MLP neurons of a small language model. Each row is named by its layer, matrix (gate and up: input weights; down: output weights) and neuron, and shows model dimensions 256-383. Each number is 200 + 30 x the weight over its row's rms, rounded and kept within 0 to 999. A neuron's up and down rows have the sign that makes its largest values positive.
After each neuron's rows is what it responds to, as a language model described it from the Wikipedia text at the highest values.

L8.gate1027,201,168,203,182,161,254,185,204,213,192,220,204,214,190,225,202,251,173,189,191,158,219,114,188,248,197,205,162,193,201,186,222,201,191,184,206,238,193,181,144,195,184,213,181,230,225,180,200,214,227,168,220,209,204,198,183,185,218,268,248,223,152,240,187,172,219,180,223,195,226,232,137,201,195,187,241,169,132,228,215,172,231,213,214,206,229,237,195,179,162,202,146,191,128,208,254,208,164,197,220,148,151,197,151,193,178,222,172,219,208,191,167,232,216,277,211,208,180,207,243,161,177,200,251,212,199,244,193
L8.up1027,187,152,194,151,220,116,191,224,181,197,234,231,176,274,175,250,202,151,147,198,186,159,204,183,230,209,161,191,222,264,234,244,173,172,214,205,191,195,232,173,185,145,218,238,181,232,227,182,270,177,174,186,208,142,185,212,194,231,185,197,211,190,231,231,154,193,187,229,264,218,213,214,259,199,177,211,211,177,211,214,154,193,185,226,181,159,167,163,222,172,231,164,210,225,198,230,245,177,185,190,156,217,154,171,163,199,169,154,206,214,246,173,194,188,272,180,185,226,197,199,188,226,211,188,197,193,194,172
L8.down1027,198,216,171,197,190,208,211,165,157,179,218,246,172,166,200,236,186,214,235,210,200,183,217,217,203,173,197,188,257,156,180,199,172,253,247,204,187,250,193,269,193,171,223,194,247,177,205,224,204,191,256,194,294,164,219,237,181,158,238,223,212,141,200,166,220,247,142,177,148,231,213,134,207,237,206,214,212,210,177,151,249,187,194,135,220,201,203,182,222,170,211,208,196,197,238,214,227,219,227,198,155,197,202,200,292,224,159,178,195,199,196,200,204,169,226,207,223,210,233,162,172,218,219,188,258,252,222,145
Description: Column-header tokens and pipe separators in the first row of Wikipedia tables (sports stats, track listings, election results), such as Apps, Pos., No., Time, Points; weaker on stray mid-word pieces.

L6.gate117,200,155,175,175,227,147,235,217,197,177,216,193,245,251,211,219,224,159,183,193,251,168,171,219,203,205,93,153,238,188,181,180,154,173,236,202,208,205,225,243,193,191,186,201,211,179,196,173,114,207,189,229,194,144,196,173,218,159,200,203,224,198,237,206,230,195,208,184,219,248,212,192,190,168,226,183,160,180,199,241,178,186,197,197,152,175,122,147,198,196,208,200,235,192,212,150,204,174,173,189,205,185,213,192,160,183,205,243,191,221,148,181,224,284,185,218,223,219,142,200,211,240,170,184,191,232,217,209
L6.up117,171,222,163,210,143,201,218,227,199,162,179,210,205,251,218,222,175,230,164,176,216,239,176,231,206,260,211,159,210,219,159,173,170,177,184,259,186,206,200,209,171,207,192,213,229,147,144,206,199,210,220,204,159,187,192,221,197,219,187,228,202,236,127,263,181,170,205,211,194,209,160,162,216,168,168,219,179,180,212,185,199,139,240,225,188,155,187,179,228,205,171,168,167,196,227,195,190,209,228,176,213,195,253,168,156,224,194,154,154,268,185,185,205,218,181,225,229,224,212,228,236,161,192,189,213,204,184,237
L6.down117,172,200,231,199,168,226,227,199,168,213,237,189,191,203,195,185,217,237,184,259,248,205,227,199,134,145,215,220,163,203,176,186,193,217,220,212,174,228,186,155,234,225,241,216,140,251,185,217,188,154,201,194,231,231,224,192,153,220,191,189,197,155,178,177,185,206,199,213,175,153,240,262,188,163,249,148,213,210,196,218,204,213,166,228,189,206,176,200,257,240,163,271,232,146,200,152,199,217,154,224,193,209,154,195,219,171,231,252,255,259,240,193,209,214,189,223,212,159,193,204,169,241,232,173,247,189,223,221
Description: Pipe separators and numbers ending cells in Wikipedia tables (row-end scores, stats), plus mid-word subword pieces like the b in Carib-b-ean, Lis-b-on, hydrocar-b-on.

L4.gate581,196,195,178,152,248,217,200,179,252,189,185,226,267,234,228,227,177,252,210,239,197,185,163,223,191,193,182,125,199,192,183,216,123,206,197,173,200,207,193,226,213,178,155,240,195,224,172,155,166,188,183,179,167,181,211,171,182,239,263,172,203,169,182,186,226,147,188,185,210,209,221,233,156,184,174,208,234,248,151,212,181,244,190,205,145,191,205,240,209,199,208,160,226,163,192,161,162,223,231,230,179,94,145,172,180,144,173,210,164,184,169,191,170,249,210,204,160,203,196,215,187,223,226,174,253,183,214,217
L4.up581,162,172,218,136,210,266,223,165,263,202,238,152,183,196,173,229,199,231,189,237,209,229,146,225,215,192,182,206,233,146,227,195,238,171,225,251,280,225,212,161,224,163,166,203,221,226,142,189,239,191,133,227,181,156,154,173,204,180,184,212,216,236,242,216,231,144,240,176,187,160,151,175,222,185,199,184,204,205,160,217,256,202,247,181,194,207,172,213,194,230,141,210,220,174,186,161,190,154,234,213,258,192,251,183,154,189,186,132,187,219,245,156,236,246,190,148,200,242,178,171,168,213,238,185,192,214,208,172
L4.down581,249,201,185,251,181,201,188,192,227,181,172,268,184,187,219,151,245,211,165,159,244,246,154,221,261,168,163,143,185,183,181,262,189,189,179,218,182,241,203,187,225,186,191,203,123,233,206,255,183,186,216,234,224,174,204,257,207,199,194,181,197,185,135,185,173,255,244,218,216,211,238,268,234,224,187,168,155,207,243,206,188,213,201,222,231,182,228,199,231,210,206,166,166,206,207,172,185,209,174,222,159,198,162,187,156,262,197,223,199,190,244,167,206,161,172,145,205,157,199,212,210,202,104,164,187,176,173,186
Description: Mid-word pieces right after a short capitalized start (Le-o, R-ost, Man-ag, Upl-o-ad), pipe separators in sports and stats tables, and "of" after "Member".

L8.gate37,166,196,214,218,190,220,176,198,218,179,158,184,188,209,196,222,187,206,256,234,216,143,226,202,249,164,203,172,169,197,158,227,227,123,229,210,166,205,194,235,141,209,193,207,232,204,187,209,183,188,198,193,188,209,214,214,204,148,154,140,213,225,209,218,194,185,211,169,163,222,199,233,208,220,222,217,275,169,199,233,209,188,219,205,245,215,187,194,220,195,224,174,242,201,229,174,151,291,236,206,239,238,224,215,218,212,199,241,205,229,245,180,178,168,187,233,204,197,208,210,205,173,203,230,225,205,200,193
L8.up37,152,173,198,230,150,190,198,161,240,187,181,235,191,193,235,208,115,245,180,229,241,183,187,198,171,161,229,181,212,162,191,224,181,248,201,184,264,263,210,205,211,202,193,212,180,228,177,190,253,150,165,180,196,182,149,210,203,123,186,214,212,187,211,223,210,164,195,183,169,192,181,264,224,206,188,228,182,158,192,200,159,168,182,154,221,211,186,202,235,225,151,234,223,208,162,208,171,196,230,191,197,202,189,186,213,168,157,184,170,206,169,208,184,199,226,217,222,210,183,206,153,199,172,156,209,201,196,214
L8.down37,244,193,211,173,200,202,200,220,183,218,166,177,197,200,198,211,239,240,225,139,181,129,251,183,208,194,192,174,185,196,208,195,241,171,247,227,161,193,216,234,185,178,204,219,234,228,209,161,186,226,230,224,191,230,226,211,292,241,178,178,225,219,207,196,177,258,208,167,203,180,160,189,203,218,200,224,204,238,185,266,214,168,230,225,215,159,183,170,186,196,212,219,231,175,251,183,206,231,146,261,195,218,207,199,208,246,213,240,215,179,190,200,219,159,184,233,171,155,243,232,190,177,229,216,197,252,198,252
Description: First piece of a word or phrase right after a preposition, mostly "in"/"In": In add(ition), in m(id-July), In resp(onse), on can(vas).

L6.gate609,198,205,204,201,164,196,224,243,241,208,156,190,164,229,205,186,206,184,166,214,198,148,169,190,256,162,208,182,192,229,261,215,202,197,151,225,270,213,247,191,198,161,130,197,177,198,155,143,256,230,235,233,198,261,203,217,234,174,165,237,197,225,216,185,181,217,230,177,232,179,225,190,215,233,207,208,240,239,156,158,184,235,202,166,232,205,155,165,223,188,228,207,210,227,208,222,155,224,192,193,187,223,191,218,138,242,183,206,197,191,197,225,171,180,197,224,204,222,183,214,211,214,230,228,182,204,249,209
L6.up609,187,226,231,199,213,164,205,196,164,245,208,193,229,251,237,186,177,153,220,229,210,148,140,155,209,196,144,202,148,160,266,231,149,172,219,174,191,163,178,211,175,166,228,170,211,169,183,187,223,208,157,183,197,246,192,209,230,195,133,194,170,248,124,226,236,213,247,243,215,177,178,207,200,149,205,207,213,193,172,227,172,173,153,152,221,202,222,217,195,243,171,199,199,225,133,224,205,223,218,236,231,177,201,199,211,214,171,164,229,185,199,203,192,146,271,197,213,221,229,153,131,196,194,240,223,175,196,186
L6.down609,272,228,188,199,167,139,208,198,207,191,226,242,230,184,233,233,198,237,176,197,203,227,254,159,233,165,206,181,188,204,201,219,197,126,189,186,210,186,170,174,188,169,168,211,188,187,196,187,132,182,245,194,238,167,205,183,228,220,205,173,181,193,189,202,185,190,183,230,218,170,158,176,215,216,229,185,210,191,186,229,206,244,202,218,226,202,189,169,171,207,220,299,212,190,171,216,186,196,220,173,215,128,217,192,215,197,232,198,174,171,211,193,228,234,147,234,259,171,193,244,197,222,234,177,164,180,215,221
Description: Word pieces partway through a longer word, often after in, such as in-fl-uence, in resp-onse, all-ow; also connective words like that and and.

L6.gate666,211,227,189,187,184,134,164,207,246,242,205,179,165,184,236,190,239,188,187,216,224,194,247,189,184,172,239,216,210,214,132,211,226,216,188,195,254,187,178,198,187,201,154,211,166,192,187,221,238,222,276,245,266,225,191,225,238,210,143,207,173,194,195,188,192,107,185,166,168,236,181,213,267,187,186,173,169,225,149,181,227,188,230,221,223,208,195,190,191,237,233,199,185,231,162,177,224,213,193,141,248,202,222,147,217,228,188,169,247,232,218,197,192,161,236,120,182,135,210,187,218,177,243,203,150,282,239,183
L6.up666,214,207,187,196,213,234,189,239,190,231,176,226,250,221,197,181,236,168,172,223,200,231,239,252,166,225,221,227,191,198,269,234,255,206,235,181,221,214,203,206,205,165,219,177,254,178,156,184,201,238,180,190,200,232,207,174,207,199,147,177,168,233,234,211,277,197,187,142,227,159,216,171,187,219,233,173,217,105,171,182,202,232,187,180,190,197,195,198,215,188,152,176,160,201,164,199,152,205,213,246,234,193,226,198,227,214,160,193,174,222,227,204,198,223,174,230,207,202,211,223,223,211,244,148,148,188,219,239
L6.down666,196,202,199,228,209,161,172,209,216,228,179,146,206,187,176,195,202,203,212,190,184,199,201,188,246,178,233,189,216,235,193,171,184,192,164,209,169,207,183,267,200,184,189,173,255,172,231,224,191,167,232,157,219,184,208,251,211,159,194,169,211,177,177,177,223,146,151,185,193,232,217,217,167,175,218,192,130,184,183,202,244,178,235,244,202,233,230,203,189,165,192,206,239,194,185,213,197,136,168,178,182,201,198,208,218,140,223,258,175,229,252,152,236,204,194,222,186,261,167,240,168,218,203,254,184,172,192,168
Description: Final word pieces that complete US state, city and country names, especially Washington after Wash, plus Tennessee, Iowa, Oakland and U.S.

L8.gate1275,187,208,185,135,238,191,226,205,178,202,294,223,196,208,163,174,159,249,152,236,222,216,191,218,188,198,149,196,232,238,223,202,200,251,216,217,195,217,231,218,198,176,196,260,208,241,172,186,217,250,197,153,153,217,227,227,183,230,171,212,187,207,149,176,157,138,173,169,150,189,227,202,211,200,199,208,159,194,227,189,224,177,204,229,188,203,235,250,240,160,194,192,208,190,182,215,191,152,188,188,222,188,122,183,250,145,204,272,240,219,228,235,191,207,180,206,205,163,206,204,222,171,266,217,232,209,246,205
L8.up1275,204,226,212,212,192,201,243,235,186,207,194,178,255,207,193,249,166,181,225,230,184,156,197,203,209,208,209,224,195,165,164,195,146,144,206,252,233,171,147,199,160,227,203,216,234,208,222,222,257,230,301,257,180,197,180,236,204,185,219,173,175,209,147,188,255,164,191,234,212,210,194,191,164,200,174,207,157,260,190,140,228,183,187,189,188,212,203,178,194,207,158,177,174,203,210,197,249,174,177,200,210,182,219,202,214,178,208,243,200,206,215,155,163,272,160,155,231,183,165,191,194,161,205,133,238,156,236,196
L8.down1275,294,250,155,229,174,214,212,184,225,232,223,205,162,213,220,156,244,188,203,212,197,180,228,213,199,193,209,204,224,200,205,202,233,225,195,202,215,190,224,252,279,169,245,241,254,205,239,205,238,185,194,224,221,232,189,194,161,198,174,219,247,160,195,166,250,225,211,152,235,173,150,218,161,216,196,165,174,225,195,163,207,217,252,180,165,203,224,238,246,197,168,230,241,160,226,181,200,249,183,180,199,190,203,162,265,205,249,200,143,215,186,172,201,182,190,234,200,158,176,190,220,208,243,198,199,174,208,216
Description: Final or middle word pieces that complete city, state and other place names, often in sports team or institution names, such as Vancou-ver, San Franc-isc-o, New York, Californ-ia.

L8.gate1400,165,238,129,195,178,195,233,212,230,204,211,238,188,193,207,196,209,202,201,193,158,169,154,256,208,207,263,196,160,144,192,173,214,215,145,188,158,244,213,170,185,180,202,194,188,175,193,218,222,159,219,206,205,143,193,197,230,192,188,210,218,152,215,196,183,116,218,123,215,223,234,141,199,214,224,217,184,186,170,175,188,208,236,197,183,259,200,211,146,175,248,206,245,177,227,201,211,162,181,219,198,205,204,190,240,158,180,167,181,210,196,215,220,166,197,186,205,210,161,223,207,211,151,258,177,244,198,214
L8.up1400,177,213,153,206,182,231,257,179,246,162,238,223,184,155,144,183,210,217,199,188,216,214,194,188,215,195,218,154,191,194,237,153,225,186,214,173,207,214,167,181,184,182,197,150,196,210,191,227,189,202,209,223,187,223,223,193,164,173,185,263,183,130,246,156,187,166,186,219,237,215,216,214,279,187,182,178,215,212,155,202,185,193,190,219,169,242,211,219,255,197,259,183,181,190,238,190,208,215,196,237,212,152,183,202,156,190,216,195,170,184,201,212,225,208,137,171,195,209,193,260,204,242,187,225,245,247,224,222
L8.down1400,173,204,211,185,185,200,222,227,229,194,220,227,188,219,203,113,248,152,200,172,192,192,249,221,156,207,217,205,239,141,203,185,252,182,208,229,178,188,177,231,204,215,175,223,220,220,240,218,238,231,176,196,169,237,246,198,260,159,222,147,189,223,225,154,174,254,174,165,231,304,258,186,228,221,175,183,221,222,256,261,208,256,198,186,232,252,199,226,219,196,222,186,241,194,182,225,214,173,159,221,187,192,218,211,258,126,189,169,203,295,226,276,178,227,192,186,171,217,181,198,176,155,241,218,204,216,168,245
Description: Line-initial list markers such as a hyphen bullet, a table pipe, or a track number in lists and tables, plus some word-initial pieces like comp and Ab.

L6.gate1136,196,220,217,188,186,213,172,200,135,199,204,196,233,217,213,194,236,223,209,215,187,229,222,189,244,201,185,226,202,210,209,166,182,103,232,231,191,185,154,277,137,165,243,134,200,198,183,227,189,214,159,167,196,160,207,234,178,196,175,195,249,222,224,219,205,148,185,241,236,203,183,237,271,162,227,198,224,217,183,177,210,228,181,186,185,205,204,175,236,218,235,204,199,237,209,137,280,206,160,187,241,201,203,172,174,264,180,177,207,223,205,193,222,260,274,168,211,272,203,212,177,216,209,189,178,212,199,164
L6.up1136,216,220,150,141,230,188,207,168,245,196,246,208,176,229,234,211,188,178,269,209,253,220,160,172,210,210,181,182,181,200,185,270,222,172,183,167,209,184,203,195,162,195,266,163,192,207,227,182,267,188,207,218,160,214,264,256,230,147,194,185,216,227,204,208,184,213,219,189,184,173,252,248,198,218,198,192,195,137,201,209,235,199,167,173,167,214,181,230,255,192,202,154,211,192,194,202,194,172,177,176,204,211,237,210,225,264,263,195,231,180,239,130,215,204,215,150,203,266,260,245,92,198,152,250,178,220,204,149
L6.down1136,192,190,188,174,176,198,192,238,210,179,185,244,153,207,223,177,165,178,219,259,239,276,177,266,208,223,228,237,189,182,173,179,206,185,121,185,219,179,208,196,236,135,221,238,208,218,157,228,199,210,217,171,118,229,251,203,166,225,242,203,182,215,193,230,94,236,168,209,182,205,241,197,164,171,268,204,205,212,239,205,214,190,228,201,190,214,222,177,185,226,205,200,225,215,201,211,272,252,248,231,194,194,170,216,239,198,137,249,233,178,145,251,191,221,172,235,152,210,216,172,185,184,222,201,210,228,209,225
Description: Word-initial capital letters opening sports-table column headers after a pipe, mainly P in Pos/Position, also G; weaker on mid-word fragments in sports text.

L4.gate268,195,135,166,100,174,204,249,228,185,144,177,175,158,243,215,187,189,122,217,184,186,207,173,182,210,239,143,194,206,187,178,230,196,201,281,211,216,190,191,216,190,197,203,213,200,186,221,172,160,188,235,218,225,240,157,233,105,154,179,203,223,184,188,173,205,175,196,194,272,224,224,166,213,179,226,201,220,216,180,122,197,250,196,235,178,224,209,163,242,232,188,189,174,238,222,212,200,216,190,171,196,181,194,209,166,177,186,200,182,227,232,238,235,164,187,271,193,234,226,203,241,183,245,198,240,162,235,190
L4.up268,181,213,145,146,229,202,196,222,217,205,173,201,207,183,179,191,172,167,220,208,259,197,190,174,164,163,188,192,215,236,265,212,192,208,216,246,212,148,267,195,186,170,194,243,208,186,182,207,188,187,204,201,278,157,217,209,210,189,149,180,172,231,161,185,252,203,218,181,237,171,173,260,161,224,171,175,198,238,221,162,176,183,170,178,190,231,271,188,201,161,183,233,179,196,147,235,215,222,211,192,205,174,179,210,190,212,218,186,190,192,227,212,221,225,186,168,171,175,226,210,174,182,126,191,208,211,171,185
L4.down268,249,169,245,220,262,196,248,157,186,226,195,193,175,229,219,260,192,192,207,141,164,217,125,171,195,245,209,223,124,187,217,189,182,154,213,164,264,158,190,178,202,210,175,215,224,206,233,223,256,241,189,248,199,217,245,186,264,189,167,218,236,186,205,185,179,140,214,246,186,234,210,138,219,201,226,227,242,221,162,161,179,215,235,224,225,211,180,190,206,225,218,166,199,172,246,203,191,180,158,195,217,189,203,162,190,169,186,262,196,183,192,201,171,195,177,190,216,220,225,216,187,229,228,178,219,192,236,178
Description: Mid-word pieces completing split common words, strongest for permission and obligation verbs (all-ow-s, requ-ire-ments), plus pieces like tim-es, t-ell-s, there-fore.

L6.gate321,149,162,175,200,173,197,178,187,151,202,196,214,203,207,194,242,195,200,127,196,210,167,251,232,190,122,190,234,191,235,207,208,232,174,195,201,122,208,262,198,248,180,211,183,196,218,202,232,152,197,278,234,147,210,201,194,165,189,176,166,195,202,190,203,231,179,190,216,201,236,184,224,243,200,208,228,226,173,207,213,228,227,193,281,207,174,210,190,164,203,205,188,207,221,222,240,178,202,193,183,152,187,145,235,187,167,193,182,199,204,219,154,190,198,177,214,184,150,252,218,248,274,212,249,192,191,202,145
L6.up321,207,214,146,213,174,198,195,186,177,178,216,218,198,206,219,169,196,172,197,121,233,240,198,232,167,197,180,233,175,151,251,182,239,152,147,220,198,178,196,209,294,239,228,131,207,265,245,206,191,222,190,255,223,196,200,173,202,230,172,262,252,147,255,178,196,237,230,221,183,223,221,197,206,206,244,214,231,169,189,201,153,217,210,180,214,229,200,209,203,175,150,208,246,193,215,204,151,155,196,228,210,190,213,190,206,184,195,239,188,211,213,209,238,161,221,183,214,165,158,197,197,244,152,231,252,191,169,216
L6.down321,167,230,217,187,216,252,195,217,207,194,182,225,183,237,186,223,209,211,213,180,226,217,117,203,195,237,207,234,212,210,190,213,174,186,190,163,199,189,176,191,142,171,170,173,170,210,178,176,187,234,169,127,197,212,183,173,183,180,257,191,170,160,160,190,202,192,261,179,215,239,277,178,209,149,180,195,221,224,199,208,210,202,281,207,219,206,222,186,253,166,201,251,246,197,226,248,228,135,140,251,222,248,190,153,240,196,202,191,155,151,184,164,233,239,197,204,220,210,196,175,176,193,179,234,171,243,183,209
Description: Structural tokens at the start of a new line, such as list dashes in See also lists, table pipes, and paragraph-break newlines, plus colons in infobox-style fields like "Clade:" and "Type:".

L4.gate1219,241,212,200,138,260,197,225,158,159,226,217,176,163,211,183,249,127,214,210,239,191,232,203,131,227,228,148,195,230,177,206,210,200,270,169,187,222,159,156,240,204,213,179,234,183,234,189,191,196,173,182,175,212,219,215,219,183,246,215,176,240,181,237,215,256,229,210,215,227,182,251,221,217,205,127,181,145,183,175,172,226,216,195,141,191,222,220,189,229,244,285,152,193,155,188,201,218,171,132,213,204,198,117,162,212,212,196,158,218,202,214,233,228,256,166,176,191,215,192,261,218,218,209,183,186,124,163,207
L4.up1219,212,228,155,222,197,185,196,158,210,218,183,159,180,228,147,223,175,181,180,154,211,172,215,216,200,132,176,222,183,245,154,155,206,236,221,237,253,197,236,208,193,180,202,177,222,186,240,203,173,168,190,162,183,213,191,228,185,215,123,175,204,205,208,205,212,170,182,157,198,214,210,217,214,206,181,235,235,229,219,217,237,218,226,171,224,224,149,255,160,210,233,252,178,170,196,172,237,219,240,186,192,192,149,194,222,218,156,189,210,215,164,191,219,191,238,224,208,167,203,246,176,205,166,209,233,202,238,219
L4.down1219,209,216,166,205,190,212,192,146,236,251,180,243,195,214,157,171,258,201,166,196,196,279,179,185,207,253,251,202,171,214,171,218,197,159,168,153,191,206,171,178,179,184,225,227,220,234,221,209,207,167,235,198,221,203,278,238,160,233,172,223,236,197,185,213,224,180,159,175,234,192,177,191,205,259,233,186,230,197,153,245,194,234,253,182,184,189,180,205,122,195,195,179,215,229,160,184,212,222,168,225,259,220,206,231,211,175,125,246,210,222,235,237,173,235,204,194,209,225,190,210,182,145,213,200,226,171,207,172
Description: Tokens in athlete biographies and sports stat tables: row-start pipes and list dashes, header pieces like goals or Sc(ore), and verb endings such as released, batted, got.

L4.gate340,210,235,220,257,171,205,196,180,181,200,193,204,169,224,253,223,210,188,170,186,150,135,188,184,187,146,205,211,239,231,195,199,155,211,186,233,213,180,164,182,232,265,218,162,212,253,162,216,179,185,186,230,218,203,160,168,242,242,186,234,228,198,165,202,232,172,193,231,220,223,233,199,193,210,252,194,266,158,219,164,156,216,150,152,219,201,253,187,188,191,167,145,200,218,172,181,175,238,245,184,212,187,196,205,157,194,171,183,206,239,175,245,139,150,175,168,200,234,234,176,165,202,233,247,219,209,204,115
L4.up340,214,218,209,180,173,165,184,162,190,204,152,202,223,222,134,184,213,171,196,222,226,203,147,190,143,242,143,177,197,173,185,180,168,255,168,176,207,184,224,156,243,207,205,211,204,202,200,150,211,220,281,219,189,189,185,142,220,209,193,214,212,173,203,196,186,175,202,227,200,223,205,247,147,185,201,186,192,211,168,169,205,195,146,165,191,123,219,194,260,204,182,147,193,193,212,176,232,219,224,205,241,171,205,130,202,236,218,162,193,233,199,243,234,202,196,186,160,206,146,115,202,213,186,195,225,190,199,201
L4.down340,180,248,177,248,193,183,169,189,201,193,214,213,218,201,204,221,214,161,189,185,144,156,163,194,172,188,235,215,245,204,145,171,200,195,267,190,167,220,174,227,197,219,226,205,131,203,227,252,200,157,161,245,188,201,206,191,168,227,167,225,205,190,231,191,225,180,179,209,182,263,176,222,184,153,180,181,230,165,202,198,222,225,242,191,251,168,193,222,152,167,168,216,190,208,189,189,198,181,214,180,176,211,203,167,181,186,136,199,187,193,159,227,202,200,194,206,201,223,237,252,183,222,147,204,223,237,210,111
Description: The second newline of a blank line between Wikipedia blocks, before a new paragraph, heading (==History==), list, or table.

L8.gate707,229,208,210,202,173,189,222,111,216,211,172,192,198,168,191,193,176,200,228,242,236,258,183,189,173,152,245,210,180,229,196,228,206,226,152,233,220,181,215,206,161,163,179,165,174,172,270,217,183,224,227,157,211,208,221,191,199,165,225,251,220,238,155,240,203,198,208,217,165,222,167,255,180,221,211,204,216,171,170,224,145,175,205,195,170,224,170,236,205,153,136,184,187,202,201,197,296,219,187,173,182,209,203,225,202,188,150,211,195,217,188,164,213,232,204,213,222,232,186,221,226,219,149,231,191,242,200,214
L8.up707,210,171,261,223,254,198,207,165,186,218,171,192,191,236,188,271,118,251,158,246,181,203,231,132,204,220,206,212,154,186,222,208,136,154,188,225,225,212,131,187,263,185,182,228,182,213,168,201,169,228,168,160,150,174,220,193,248,212,194,241,168,216,160,207,186,246,182,186,195,198,164,180,226,246,191,195,223,183,190,189,208,181,240,221,198,168,210,161,257,236,194,179,182,205,222,145,132,255,139,171,257,198,143,174,193,186,198,183,197,168,224,185,165,263,224,186,193,193,193,179,180,204,196,156,180,231,246,248
L8.down707,178,187,175,136,191,194,184,208,135,190,194,193,173,199,186,235,205,164,195,167,197,176,248,192,208,198,202,253,225,264,157,175,213,250,205,250,161,227,223,220,223,192,206,258,220,207,218,205,207,216,225,217,215,208,206,196,178,207,169,196,160,172,185,225,159,167,187,211,242,245,184,157,194,184,187,147,184,193,194,170,179,203,233,172,184,221,175,190,227,169,231,246,230,233,206,210,178,180,238,116,189,149,187,217,166,203,219,206,193,198,225,220,174,187,197,231,257,239,229,240,220,190,143,167,239,233,221,197
Description: Opening parentheses and number cells in sports stats tables, squad lists and track lists, e.g. "Randle (5)", "(on loan"; also the "e" of "Review scores"/"Reception".

L4.gate1008,258,180,190,203,202,253,186,208,207,150,176,187,167,247,177,209,199,145,171,214,158,176,234,229,199,217,179,210,292,186,151,223,243,225,209,172,200,207,199,177,191,210,196,231,228,242,213,168,222,211,219,156,163,225,211,205,263,251,160,209,150,198,158,173,203,164,206,122,149,245,215,279,263,208,188,179,198,138,191,229,196,161,202,225,194,220,216,204,122,178,232,165,234,223,152,191,211,208,167,197,235,183,139,216,258,179,171,166,193,197,154,193,158,174,220,214,145,192,199,263,223,232,228,191,186,188,223,252
L4.up1008,231,191,235,187,171,258,257,161,201,179,227,197,169,249,149,183,211,236,210,168,219,217,195,223,147,185,166,214,191,232,204,193,183,193,225,210,221,146,163,198,177,180,184,214,149,174,218,175,138,230,204,193,215,234,194,220,233,223,126,228,181,226,171,224,180,229,247,194,161,237,183,202,204,204,201,180,213,185,211,185,203,259,221,168,186,219,226,211,205,190,200,157,185,200,238,162,238,225,254,212,177,244,107,220,188,156,162,220,232,187,184,218,175,182,179,216,188,149,222,236,196,170,218,194,197,205,231,227
L4.down1008,204,237,151,205,195,135,201,215,247,207,165,233,215,203,231,213,183,191,150,288,185,178,237,227,199,233,199,210,221,196,163,190,238,210,153,190,281,185,144,216,189,198,186,210,197,201,226,179,174,219,219,198,209,174,203,245,237,215,215,196,213,235,210,178,190,185,194,169,173,203,201,217,144,252,186,175,146,235,205,218,180,210,224,195,210,238,235,234,176,155,205,218,239,202,164,211,173,205,162,187,248,226,201,188,201,186,184,228,169,180,231,205,250,216,195,209,217,175,230,164,245,230,142,227,199,164,159,180
Description: Last word piece of multi-piece city or state names, often in sports tables or team names, e.g. Los Angel-es, Bost-on, Philadelph-ia.